Weights of a small transformer language model: width 192, a variant of Adam for these matrices.
MLP neurons of a small language model. Each row is named by its layer, matrix (gate and up: input weights) and neuron, and shows model dimensions 32-127. Each number is 500 + 25 x the weight over its row's rms, rounded and kept within 0 to 999. Numbers have three digits each. A neuron's up and down rows have the sign that makes its largest values positive.
After each neuron's rows, "fires on" lists the tokens most often at its 100 highest values on Wikipedia text that the model never trained on.

L5.gate637:508492486520525506474504500521530512479437494533455553514479460504483439481512472510485490463489509461495480464455509543528499530516500474509532534471565492537518516484508494468522540474518532524504496506498484493504498530484465495494448505469455508507504523502506522524486482499518510506
L5.up637:481489487500492501478505506539510465505446534546512539504482518491478468473514528503499508472483525505504556473523540552490483506495520468514489510492502527514502484537498464527470525489445490529559511519539475530508456484502524496501505481513511546506490513470510472516484543492496508501
fires on: "i", "ad", ".", "ade", " |", "io"

L7.gate559:566549525524463483494512502500492494475456520506464500454495506467511510524529444512542487535492499513452500526469507488493535445494526519479504449555510485480493475494540509463550525468533517507489445494489516513495541539486458544507512519452497500513533523495519521488530462481482491494
L7.up559:501494456545475537516493506526505483475503518492523518505528498506508506528501516470476483427528490554457481502451527498489471534522474465505523483511479489530526437493492513480500474496519482557474456525458500519481513468495475483479519478504494525504462478463544508482487481469490504548
fires on: " of", ",", "s", " the", "e"

L3.gate517:438505497498517513494512511481497481509468472507501534522471557524487473516548519517510563523486504529498462485525527486530488507527543524495520452501492526467515484484502469465540482543482514490490520506525498501518488514499488501466508545505463509507506523458517431492518523526524516484
L3.up517:474488513445514491510460532460488445488542466489513480494426513481523528492516508453482539534489517500520521528498532494523522476501495518474456481511486527492505494469453501489527491521457520524502522542513469475517503510459499523511508521507496534518469477472481458513510529530494514483
fires on: " st"

L3.gate265:480464464484481521495517490512472516524507510490548466501499512529464514518512506494520495510460513475494481483474548521525506497489475540504550550515498507534520513531505551517474493483550496539529507506460482554523506455519452515536487506469481496533504447480490521505529531492478508482
L3.up265:544500456478497516480466504513484516482504494490493490473500547489507543485496495484521484503466503526466477499472507532486482457500535515457525472556433484525494492479530516512482510506538488520500461534536470534497495468468494479495454529519496497545523455463509501509525484477503478521
fires on: "or", "al", "ic", "ical", "in"

L3.gate362:514499514543523521524537483509505527497509479504508517541498512540476516524525518479515515496506487533472465475523500468490515513521490452529538519485490484547536462529499529541532476499512500556504536566502507501441498485516468471489461534530485495498517528503500501498490521432510469480
L3.up362:498497500487485494468506481471522543490559481494530495512523504516510512534462489518490513486498455551500478483486522455487508473438536464462484468478494511543499526513530541499476477526482492524479539517484479492480524500493466519457467508511485442537486542482486515512520516499537462539
fires on: " and", " ", "\n", "/", "ec", "o"

L3.gate21:541462491459455520467473546536500537480487477466484463519489487525528485498500495520510515520463493492521502475496550495496514497493511511479481551500546485520522504489522508533503525471503454503541502529471508493473551484467475485527506487525494442509494481456504524478490514493521495476
L3.up21:542464506508496540473464505497545505488540487485484502490492485543542473480521501506505532480466474496484486498506499480522551514487528504460565482470521470490507535450491478526464495530531501497541511548498542473526478482482506439506512469526509505482481507498498527478494506502513559516
fires on: "n", "g"

L7.gate360:531488479559541473490501474488513516524526539473526508510525477487517483505494533532475472491471480512524491478546516489527469475500504501543498495455497496499497528511476496474514465484486493544484501506526515479511494528507483499481542514473484550456527490494505514466493526484504496519
L7.up360:487489529505507480517477477448503482507499493448511479532542517489498495474476489528482510500474492491543496526501495549477505475512506542513517488501486470505475477495516532502525472504501538551502501513516531506533468535465472509490558485519492513477520497494527464536480509519540457512
fires on: "t", " mon", " Mon", "ly", " October"

L7.gate337:495542458478460469507509521515477505504499516505492504476506486472470472520515441493504558465497458478467503471514467557532501502517490484516514490509515519475537541515494549502487500502474472512503474487501499511491479503494504502518524529479513486528486462473484456506548522459523480508
L7.up337:480512472525488504497547497526494553516502513468499512471523451513495518504491491543494489493466505511510523497475512516471484509466484508535511518507492521509453507500491477509487473518527455514494465506515536501483467506489542467529550497474545499468526481542503515472501462528508487514
fires on: " of", " b", " it", "w", " It"

L3.gate129:435515478453495494510483496452444505547537484539505537490474509495522519496498535471504495501491480510516464474458530477504500531487549510491491485498481544501457518501515483483503503441519488482483520494473518463542502531534507496474505545513468504476452462511486504486455529520513546526
L3.up129:452487479523535507492489522518472532464504490505568518532533471507518504517492509470499506480477529510463534517497499461522507593471497510530476524485501498498514508485481453459473483503549461486494505467566511532461458476476472514497550508512533479459527555480500486512464493492525499498
fires on: " |", "fl", ";", "v", "t"

L7.gate126:516514516516530518542520502491518459477494487501512527509495489503524546504510502450482530503500505482509490517467514549501488520476497471540492497475550524510504508531501552527491527457516474504486526503510520531510519506521501545517530492496482490456517474475505509519495516497558516524
L7.up126:477440485534521506506473496503481548487518488542523484529487485510523471507504529488546467460528462483503507479511539533508457506480485480491528507503487542521495453518494538513506478435502471461536533496476527528534508480532484503524491463504455488491452450453501490520475509466489504513
fires on: ",", "owever", "ly", " that"

L5.gate64:470519498461479509519503488535483433504539479486533457458528480502503511554466507537461498456469508508483505461484500497528503463520484481445520456501476545524531517492470535461471483504514480466509543497519513489472500524491506504501537504467465523537512468479510522497545482484519517471
L5.up64:532537485476484537440468506510490456532495477533469462501538470527512502492469521495465502490494527489480543493526483514474495488527551494478526469502496466505497458486508533487537488523551493514499523512502531526530481459549491483493494534517509469509504501480475474488497547492514491553
fires on: "v", " app", "ff", "p", ":"

L5.gate256:515462510544508461518525486502491467525512529490511466529496510546499509474485553474515504511482452461484466526481489490482507502532520538503511495502531487506497494496437520504499478530519496511509483478510459541495582498520496464561538530482496500501503466502533447477508526529501513489
L5.up256:506492503524498501496546499502481500536525505508522543551488533505486520493530472479505489564481535468536487498508520496457511503562515459475460466537481515463453500452531497482480441522498487531518520510529535548479480510528498483467501499519476478494455533481486455517542559483569481487
fires on: "oc", "it", "v", "il", "g", "h"

L5.gate337:491514497513511501510545484507505508520514599467526493473450471506511492475536500459496488498485495513501487518486474566502438482517531497508468541493490520511475529532491518502467513545477518490531472514517463505479482545526523518516478506526481485451536537525517474472503486511528456521
L5.up337:464494513457526503487471530484473434508497554471499508502475474485511485478492477481469515509502540454507526489474483498492506481530487461535504565519509518520496500521526540489471474513507497530495543552480513496512478485514524472485484507503488483517540515540503484518546505497534495511
fires on: "ri", "u", ".", "T", "in", "ren"

L7.gate614:548535490412477494529491554472499465515476410524489527502528476514431471500502480511513503497504478426509534505482493518517473543534517522462488558482473525456480490512455490470498529482501515504496491504514482508498506518486518528547499500491496502528508491510497501503515468514493495514
L7.up614:492525521557536506533508537512484507463477500498494520502496526464448511470499490533498499515493531515525485498475510525504529494471521500563496528505493475483478439507490507489510481503482540518478486538491453490519518511479447484500481447499525537506518536473508476504536509492497504503
fires on: "u", " St", "o", "St", "an", " at"

L3.gate625:524487496507507482514509462455524519523494469487448488489522537498481447500508542555495539466502496501530464480518495549476494505460501471487527527451524501523515461452505492521527496513545518502517484525491523487502503482502484506443518527485499536453550431477498476485510493502522525528
L3.up625:498491483548478521511494444494528550509468509539532530546512488536492466511527527498498450497480464559537517483503523515497515474505508510528508507437507530540474449468504484505519487472503459524555495505489534480503522478546492509494552526484495539442479456492491490504498498516518500498
fires on: "m", "g", "x", "p", "z", "k"

L3.gate607:492542475480491464507541486481562504522525483477521524512452507500515517488532480490508506486504532482524471484489485474510463518544472485449526484510490493507494530521465499520521517421508506431521491526474513487543515545470498494476478452541499469516512458461513492519533507500473541528
L3.up607:484501466524548536502463525449544456513486461510527509467529526487474494552486486518511477548485475504437527481494495422537495514528470511455457509525498460494493532480490449504503540494514483489475539487515494498467519504517517532511546510490495490484491509498518479534484505500510504531
fires on: "\"", "T", "n", "r", "t"

L5.gate591:471477497508507493468501470565491491508460498505559528467522457543469498499520477464494486480539501506488475518474507534510472545539527522531502495520520491558455569487521520494516482484491499522537519500465526495503544498531471504527485469496514460564484491504526476508503492535538544484
L5.up591:518497438542569507455452547514511497503498466474501470472459506488501509500484508500492498484540495514501498489534500513495542507496501513542451486520572481494477512471527469512472514477508457470452501487520471527467511435534515484511496494476476538526484477518513543505529506518505544545
fires on: "or", "ent", "re", "ister", "en", "in"

L3.gate186:551535508493518514546503471483512458509544522463502522491498475506472489517466498563479515533482516476519514476491454505539507515563516485499500492475553507539469532537494495498473437520526531484477470531473522536486474499543474506520469483454497504500485484521509501486528521498550483498
L3.up186:500479537503547479558489514545503450523566445495511467508532498524495491532508485537502518542545449486561486505473482493532498460478475470491501469447538492508488508482466457509509438463486503506476529483502489506525521487517482502505484507514515535475521494513521505499481511501490474518
fires on: "ist"

L5.gate406:528520537479482470495470519476498525462492492509467477474518526496548532483518489489494539449480512457505527509501528484519495489534517466480505503475505467540502462496478516458477528487512487545478482509473504548505498516492487495515501505483443455541520526542459490503515463513528481480
L5.up406:542495528487494478484526440500526519449497507546499505488537512465472506494515475534510536489450467531479512473495478494480501520507485493478536472475524508497475512491458487457493452478502518500521541508527483511529491545500511539495532474489467489520514518496480523503540519488511528501
fires on: " and", "eb", "ar", "o", "un", "ro"

L3.gate242:516512509499524473519519497489487522518492522508450483517519538521530532461531472507532512532463547507473472504512495530496479512510487472516544483506517502504471505505489504540547477478503518550534546474478487494525516514514523474506431512476503520503512472504512484520558452483526504491
L3.up242:497477531500482524510528522476473515531501494518475466516462456508445504507463540535485499497491500476460499518526570497467498530482514461503508466482481482457553486513479466519516486458499529524476530480500515512505505478543478482529472484510525517465481499483489510488534450474514486519
fires on: "it", "z", "T", "c", "ig"

L3.gate358:522484503501503487484543501460490507509528486494483480520504486539479467495491519512534514473481515489491475517493505554506498489510506459504487508486558527523514505505511524496486456517536485481496473473455521492500466481496493506480529499489498502475510418471504506472510516498518518527
L3.up358:515508497466489447535464476499518508511479501518495503504548488529502495491490483488511483502436484446509509483536503547475483523521528496530501465473496517510494476500507571482492490559485525559505476535499512503505471473510530497474462509478489530494476485484474470518530464529483486467
fires on: "C", "m", "g", "A", "b"

L7.gate560:510501493543467485543499504468473514483469474518511509521514501502476489549507492519462523535463490473454521519478495520495484523485498500514493483509489465491477484514498476509483523456508485503488503542504520503516489522507485553519510478549479513456492528469529479503513494513527562457
L7.up560:457537461522506524497496516445444491489449489485511485488472490510509484519517482530511493531436503467482521503459515470525516516466507482488478549482472472451501457497485479511510483495463502508474501532516482518490458472532534512469473468530501526504497492518500465518529495532511501480
fires on: " St", "St", "r", "ol", "st", " Ch"

L5.gate189:479514479487537493474469494490461469518507451484489463504531511470500517515537482492475535478537542469462513495492479541524491522527538497481512488495488504488504529559530488468468522499483528508469510533463497559518512540526491525467504511466487495467465539483471490489496500510545498510
L5.up189:471489512512516494473517515532456516494502513534478541501491493485522502482513484501514503482484489469498490506499511485519533514535500533504483475522506496510490471478542526522499465498535535471530481532517515495507497493443487476510542560487536484521539522452524479482472513527499467455
fires on: "ed", "oin", "ced", "es", "s", "aw"

L5.gate104:477497536494526511538539490475511507518546542492554537546426519495460494506501483518508495506503504469476487488496518514506476506494493484494526510560521513468521518513485495509504485453506476509547515529482504460497500532459516520468580534457436484490509467473527472484570524527491507493
L5.up104:491493503453514487456494524505493503450525466485556473537508498519492486492536477516489527509464490527488505482499523522479465496481474534461501540525497505481517505462485487469501517518527489474502514507513502515485537532502477512501454550492456534490464488515519510489533497502493498528
fires on: " st", " t", " tr"

L3.gate388:487485497485527452493478510504520477501541461483500494464474508453552566476504454515444462500504503514478492517490449487532502498504460504488548526489491511491489495502479527490488483456484486444503499493489496500463489524419493539496525483496466493479497511512489524508519508463521499568
L3.up388:554537494509504502513496523524496545487526485486497454499552544491490531494512513498466459526517528464503547526506526523519459525478491494510503439456523490555491490498492483534502487514489508517535479515451472498524530457502533532518496519512525522539507509496519502512490487528522484414
fires on: "b", "e", "t", "he", "h"

L5.gate206:494486445503535510491541527462458508493474452505531518548525505527502465500496454451495563475518509468515524503487487553502503520507538494490441534510514489524500509537520521472490507509497497498463465489488515509501490507474494548490480494470439471465504546494509468478505485493470517525
L5.up206:454505485506486488495535527510503433532452477521472509473511480475457495493514453455531477534525530530547470481492508504485516479542481480510471489484506559477503493477483454467534444504502519510479468485481501500488506498483469534496446514524504473499496521488491466515531521529501469548
fires on: "ld", "al", "oin", "en", "ed", "red"

L3.gate416:469529488512496559525528506488500475521528492464514469510477542529474524527455515514514535483503503492513512464466460521521514531517491542497525496476520517524466495503464481473513490525491492454517524489499458508454504512490442484536525513483464465494487484493501499500504517509524529547
L3.up416:503531524491517531516526488481536485492494506513498515500477530530477512515463533508481484501488500515549475467518509534462486534524505577511520495514486505480455505485506484469490542485510469464521496502508501480500527500531513481514509520489505483540514547489480454527552512501558496512
fires on: " v", "v", "V"

L3.gate194:553546503530472483542509523482510503510485477504518489529472513493478524490534504499515513479488514517509492471470491477530497475511548487501484514491527512528460537509523514503504466510540414501506485523472482537526490497498521500450435509488490515476481515526534519535526532516507497489
L3.up194:458496492472512531514471509509486467453506488489523536488488500502542522525486516488496481531514509518467510509492485447495498512499496537507539467506471508534486519495560529468465467470533470557486509526448494529513511487477506527482529523534500502426497493492518457521504507510518485488
fires on: "e", "'", "l", " f", "le", "ing"

L3.gate629:488482520507497491486558486514476495483495503519542505497494462536524488478542513493492521480532528504503526497547509477490528475525543490508521544478486493503447520477483488473490467509492465498504494496480493499458564495517528475512474491497449516458488525481528521488529519513489489515
L3.up629:486456519469536532497500454515489485494460542525481484532475522515522467477500532467486517460471553516511520510467501485485499497491543499494518478505467520454501480491533444449499517508535485507471477477498533526453494508548508507461545527520519483494439533458498498500544472517521521528
fires on: "L", " l", "l", "e"

L3.gate99:508480452479561485517501521469493525516494466521470482533584550532518435521502496497521516487555504510465509493464447521515500495505519510524544474476466495513503493503490482499472512483513484510490465480478535521484536543493530495524503504511487487529505501491447502525498511498521496479
L3.up99:506460469499526493501517534508517563520486503503493495498564471477499488475532447500462477481509493511487484497501473486481459488481498518480510474477541527509511486508521495460507506505532498522515525458482448488540467497518535524493502512552523542517531504501502472491466503478526535522
fires on: "g", "at", "or", "ent", "eg", "b"

L7.gate548:503527477495536478500463498501485468525511502525507514541510471500489476525503529448524525483496473484491526479524480469528488506504467506461491467509459527504528517533510475506510525485502501526501513482533517512533489474464512511475516443463481467500505470467487525529529536444484553531
L7.up548:469530492495476517556527497485510537484489502511526518515526525503466504512516530487501485538552473513506527492541477505482482500496490455483519500505499540509444532510533498483516503526552504488533444488508532478515556450508539482533539517527451503512494498481468491532517487508481499480
fires on: ",", "\",", "\""

L7.gate348:518525526478505485450482543465509544539510497498499552503541521531493513528516478487475534480512507501490505467511512513462480519528506419510528495497511469505553469521502519515517503553467499494507502485472492541469470526521470540491487489523460474485513499506494528470519528472532530457
L7.up348:496467530471479496502550424501486508494546565457508509465514509497553476520480502503464523506516512470492476517480498522462474503516495442499508497496485496532527521510483501506501511515539510488502495488526493502469538466504490505489483492491481499505503506492524531497473559541499496450
fires on: " to", "ar", "h", "r", "ro", "he"

L3.gate91:517529474517517490549525522447544537498546535509504459514481468507525479489492489523531501520491521473508493536445514463522494510512542463457512502465546528524484526521477449517485480522517489525506487486525494467523491515496492508493509498488532465501529493514525540523492489513518507493
L3.up91:488491485519489491523501489500543504491514484511534512509484478458464487498474489509430489484470527481444526553510498527482482489517465479516520518464536472495496486532458460474535500512486487504535498445578519552531528487495479495525517540508533484517506527485476475513473477457486491480
fires on: ";", ".", "el", " |", "ach", "y"

L5.gate381:490478514507497513505515488461445529520482504515494486541511475457540487490532498470508505513528499468477509477486503484468477485505495526514529496456474528482518505479533504486492521558509463518531530479496490509544529513508480529534545533542453459483536520512474494467476502492493501465
L5.up381:477520503503496523532469497459489502497490473461472511514455492490532499474506532493460479490505486519463513497467495518527481484500510495518484494493517480482526515469503495552549514495485486511472519443510510461494526516497523516537533522463491506480523540502484433483486556498499546473
fires on: "per", "el", "s", "m", "le", "ome"

L3.gate477:540512452486523485541509507488488550494511492478494479473527502520508523511502490529450537491490475465492498433476537547492498493472494532443518462477495505503494556518504513508509461520483477499490476532510489490500496478524516511495518531492480523511566451495478516485489501511447511448
L3.up477:462498487500469506507499493525500461488527504512504520525486525512548480519522490501505498489499480489510487503485464501518496491505537494444499526526494533536516570513506482512485505524515461484480516550544463465465463493481524474524518521480490471526527485492518508471527545516484491496
fires on: " of", "y", "ad", "b", "og"

L7.gate197:513507476463488470510508474481491534538515442456524539540469458495466478502499488563466483496499503464485483480462502454499531515436461504522512513479510446524497523503500553467456468486514518518482476466518479507503515531474459502523561499468475533491544449489498521504541502533484519501
L7.up197:496485534494513505481549511524496546484510479496511485521488501523507532480475508520453500508529499513426555514464520490504482504484484523489515482523485435512485515493516462512533517466510463507478478509512529553552454503498506481466509536497523468474487470509476535470484498511489491460
fires on: "1", "2", " ", "our"

L5.gate307:559506494557489514500489530490497489503500490493484445477530492496503522507531521502462544544488453486448474517456487500497491472504498499482496460507486514456494481516515453469535527514484497511486513457509470520512521484534471526503551506491508470492547526540488512464535517456455527523
L5.up307:499481522518491517478474522513494492510506508458469520509503493488507503531530467522484497475539531555510497476515525498489478511508492543476501524530526456481527476467508507487487513503538480471518478505494518488492563527511481522544483557484522487476489509508509498497530478496541496467
fires on: ":", " as", " including", " by", " of", "ing"

L7.gate112:490520529492499500524505488495492504479533502473515496501507491466485535488507495492500494518544497477521523488483512479554490489547486493462504505490500485450503495497529531503496537460491535508484519529490507475465481469504525491454472524482519530478511465478531488504513513474505519489
L7.up112:501524485524499523529527509486513517432509453468526489524497502506517497467496523469489437467527511471467474534521491519483494511470484532506538501518470512520514520483510521493520506480517486512513460482486492490487531455502480534508526520488436499527467520482499498520504476477511499495
fires on: ",", " or", " all"

L7.gate550:489495475507516508486538517522522495499491470492525488491441437500494498530525525519473485518486488519549475461491483466492510527525472443529505450493529494483509525532459523462453508487526492472524468507468471533508503542515447504494496456446487558455532464505482518484511510504465519512
L7.up550:494521464516579507511540538475485528513506560480480501506489514529517523472476509483498510519470538505523475485456463491482517486502524485531534439547503518492515490506487512526518475468549525496484542456518541497528478486500496488468521488491515490480498492525521490475554485519495512505
fires on: " ", "oc", "ol", "1"

L7.gate639:526516509465486491488460497489528519500521489496504495557494526478480488523505512500480500510467513533493469484471512523492491522506498455502534545538512505496487490508472512466518498481530561482522525545514454442547482541503516492479529505449493465538468513486509495525510522522516529510
L7.up639:466495491500491510506515532487509494476490468493484531539482494492499482513514504503507499508535499496483481498518478477522525489487474488532517474485475595508525524519513480475525494524512522479525515471461446520538498486490467470493499493552512446517504516473465484528489535540513531496
fires on: " fl", " rec", " dec", " sh", " comp", " ch"

L5.gate610:518553435509495494508547555472498509495501537512537518521505484497492471536457520495462513478487479543503479499502481511518516483475490498501521456489529544519528518528467491514559469487454503504536466508515482544549493524511454518478541515509478512473527509522509512478542506481515547475
L5.up610:591504502543511526491523517533495477511498515496501505487531479498493531480531497480504540469489503538505472544489477526493479459488479451544500503518532532521506494475500487532495499515514514512505524508498518503487530487476491484526507514495491509491500490500497535483494482508468511541
fires on: " It", " of", "t", "im", "ad"

L7.gate482:546494471504500466494505474487513526521520517538524523508527487510524502510535454473471537468520492518470514480499511537497458497497514514479513562474541488521488516475509497508478473494518498547502503525487510508514502532537506518528467507508487516557569507525482506486524457508516515511
L7.up482:537496478513517481525477460487472532456502494510491488528537492503559493500468464506439482527502478515483543540517499509496509503494532519515475542505505524515488507510504479542508482481504530534521499484506500471501484520510486554506468539489505486519520456524544551489497495495495477481
fires on: "er", "um", "ian", "==", "or", "ach"

L7.gate300:484500492448454502505482454446487471483501516536496520497546515498537504480484509494483523503520493504491456485433503464497464477485478453518537508463491509500505523478492499470456478546510469504523477502503509483516474528522482536493495544453464473514507477466540489504533494537497464477
L7.up300:507443450491496516513523548520512497528554491471523474504513514458527521498485505489562489487542493506561513482554502509482495470463486528507526525501513520519506489528471518483536481555493482447491506508505549474512489520479503487513494507526524526457476485508519540479492466442504460486
fires on: "el", "\n", "ol", "ec", "re", "b"

L3.gate552:525505565524488515484482517510522526490534489502551502508526486477519472542468491519490523512527528484518510476473529514495550498526499521507505510455514492487481524546497437499495507505480530507542449571533504515524514509494485483518526469507489522493469526480454545486526467504455507475
L3.up552:577464508512485480519496514492508515506527489498491470523515513455495493506491470490480499455506454504489462528498515480506554468487499533509470499456519486467526531467514529493463527473516560486499487563517497507487508487490528499533506519537514502500473492496460538518535509493511518517
fires on: "n", "m", "w"

L3.gate442:508522494449471521500459491472519511538488498435481511481496489517482453502562446496509509497494478553508479452525508503487527531535519525453507515489484507479524460489492495497552521473509509511520465513500514531556469544525498474498489505488488482456505494495512479504494555512518519526
L3.up442:477485477537500533516455502512474489545522507484549516511548489461473505475482479504525448446501527488495490466515486470523506506492459503484473485495494501587509495483485493453487497488495527528526501537497518533507463526490500490486505463488503486464498472511521483504470489503478530459
fires on: " sup", "n", "al", "t", "der"

L3.gate505:548514512493465487515528529449528456514488518480497477508474521497506516487533443502502490471537531486449459502443506506500505484535531502495513578486540499501496516508476512470476508507484490526548490547520468473534511534501503494509507460483483459508539499500511472507537483460489515499
L3.up505:494554521459484478477523568478482475515516505525545513526497507509565547496489451513470522524521548521528516511536493499496498521513479497505552533493534506518490511506510479478511499469536522529537498481494496542505553539503459506498484476486508477534495516510516462537495523500501504474
fires on: " sh", "h", "."

L3.gate555:491497490517483514487513490511467497500488529537540530538488489532501522487533459475516512465486502516490535499510468538523495499504508515473530516510523443492481493491459485484530468459506491549502543487447529509517507500503526508494475494467465549446518468502518526498521522514506506539
L3.up555:522509504516505503522524528480468483508494545513550475488525458543460478478493490502529508498529492513491535489474492526536537532476512468487503538531539488501514547454531512502522485491485535508539531477457498479526524507503481497525555522514503543536513471495462515496482483530491515492
fires on: "==", " =="

L3.gate392:507469497520533488534454588437477536550495498526523491485502483525502489503486465530464513494487548487503510521529573530548496526498521485493509531478526530445507471486504509476509538502501504472470502490484494523532510513519483526461524455536510484522474464493493495467485518481492534514
L3.up392:514517525486513494517516508495472436488478514442527462501469527466487581512524491457497441505482488503497467503505517518477493483498516526510533485517458492495480520481530518456482491476471501514494516534511477466532502500502492453488513523545502538530512515516509524495471528495490468498
fires on: ")"

L7.gate577:486517476488477477466540488491553537543511481516454529508480510515489541476538527488433473508501514502534493512498508511449543518499481520463493518490487511489503518476489482495523473485545469493453446527465517466496531537533477502496548497485483478459425519514462501497546494486475498507
L7.up577:522465483538523539493509458509519508476490505483512514516484538480457463485558519528444492504467532486510496523500555515549521531527504482507518491508477473489537495499510479455504473502528482483447517498467504496527492517553506472470518515521510505491476453489480558494494494497490458476
fires on: " e", " ", "e", " l", "ak", " ne"

L3.gate585:522494490535490511534540505470474503510503496479474490502462492513496493496521523467512544482494521462504482496523526490502531502516537546481486446452485528460516453523486536516491490479529492518533491509542490486491505506482497514513479543473509504482504510495484466474472518503488477458
L3.up585:516516497468462461570503471483506487501539453426510483525503511497501485498525513499498538482465501481499447518507496535478485502516501505476491469480525499447502475508485507469523517547466478478501499504505513485496524524511468526544538559512451443484508491514466484503518524511507492477
fires on: "m", "per", " was", "l", "86", " through"

L3.gate406:524502483521466476509508475488482514535471494533535509524520497511476496505525508513535501516473455517478483504510470512513504529517509488483437501511538508475486539508447505506548498532498527462508508510482491540522484510566457464528503504459469522453504548554485524456529504493515562504
L3.up406:556493458469440493515504484566469463540425505488510479528537507497515503501517492494481518517506498521502528508573523476514517507528493503488484512500506492510529550475492499507508506481517464511495489455505470458492488529491485551518502527490483504476529493485514484480498511478494564513
fires on: ":", "ic", "ed"

L7.gate588:510528524473542479488517478498535491505465461484555478471507462508482479529483472516497500525507504484510516471491499506507476510513489492515499530452535489532498479490478550541505457515488505538483497484481532471488533515455493452533523504496476461496529504538487525483501535527479525524
L7.up588:512520524474500501488510475466468506510506441480473495513518520517527511535481458560481537462529533479480491499523502497512537550448448466511491500491510492476511482485500496521496530496479491541512484513479524501486491488511527479500502493485529527466560468511483500510516444501502495509
fires on: "m", "ounc", "and", "\"", "d"

L5.gate334:495529532513528483517492485502515556465530474511504500481494499517531491526502475495512498476511482522476519488528503486502527499505452477487484489485505506518480510535475472458464511558483461519515466512485519558484495514429467516542538470536444510508508488538474542519491535508490517508
L5.up334:509499490526505507460464511491520519454522502487491453516527510484529479507475484481486475532508488513468459492500537469529506511518450478509484514448517486538545487518491500467536509457513491490449495508437540478546504488469513489525510512486492503513528549513516527527528514501532504504
fires on: "ar", ",", "at", "t", "h"

L5.gate73:489497495500521520499507473488496518523496481446467493525512510546521483475543455498484518452490512515527509489470528468511501502514491544529490447489503512540502532534542523516492459488475492529491495465498504530490518534487551488505507510457479505488481494459442522475500497514511552529
L5.up73:479461541495531521514495505477490476485486459493511519456529491495492497490465467460469492467491531500508554485508489453469500493506497490450470481507486526494477521521505499537491466500518539485468503471479527479537480491512494541470488507475510524507454490503563492482450478508561518449
fires on: "t", "or", "our", " not", "ors", "g"

L7.gate557:532517464503515438527510566518539519521520490535495526488518484523490511482499520499481510503546461498497523494472487489478489455471498502486507466488516476490540509491457516511489516487522511537509468488492512519495523533497491534510501460491477487472508487483518465495502463485521497500
L7.up557:493516470521496490480512517477492517478465496519494466513508560534505499481455520493517509495512523497485490533548492519501515525502505485559447494544490526483499518498510476505479490475524557543493540508519484507472503525524501455553489498487545484512485496499488529507481489488523521483
fires on: " (", "z", "at", "ut", "ent"

L7.gate603:472540483480498492513537485494516550507518509491517488438497491467508473513472554512502495519497470465518528479516492500484491516544498521451505502527453470512509477522480509443464443511482482487514493519536526547470507502492471499494546492501492486476490510514495516477510508487543482477
L7.up603:532567467491484512553479522512504474473526476485506511474531520498511545499509508521483519491467487481485477516516509495512484549545536529512485481517454518509477501479495514522490478499509504463471476495509543499506499500482475470505472530547496468525499547535492533513468473486487496512
fires on: "ro", "ep", "eat", "ed", "ip", "end"

L3.gate490:490550494544498492521530508508516464527496532414461490503498507490515543516556512481516520541526466510488521492497477468518477488502521554510483507491555514484511504533467538449502431479542501527471516525506540468468517521474513479507500503480483510468489486503536471480517510453548537491
L3.up490:529485477514506492525505506490519477520513478492504500481504471514507529513488527501500547502527463511561518473505507490474526472500488507520458553472517480482506533483461486494473491544527504497484498492507519475543503493480485510496491484482476475488504467513518507483515499458509471517
fires on: "ward", "ce", "ist", "ide", "l", ":"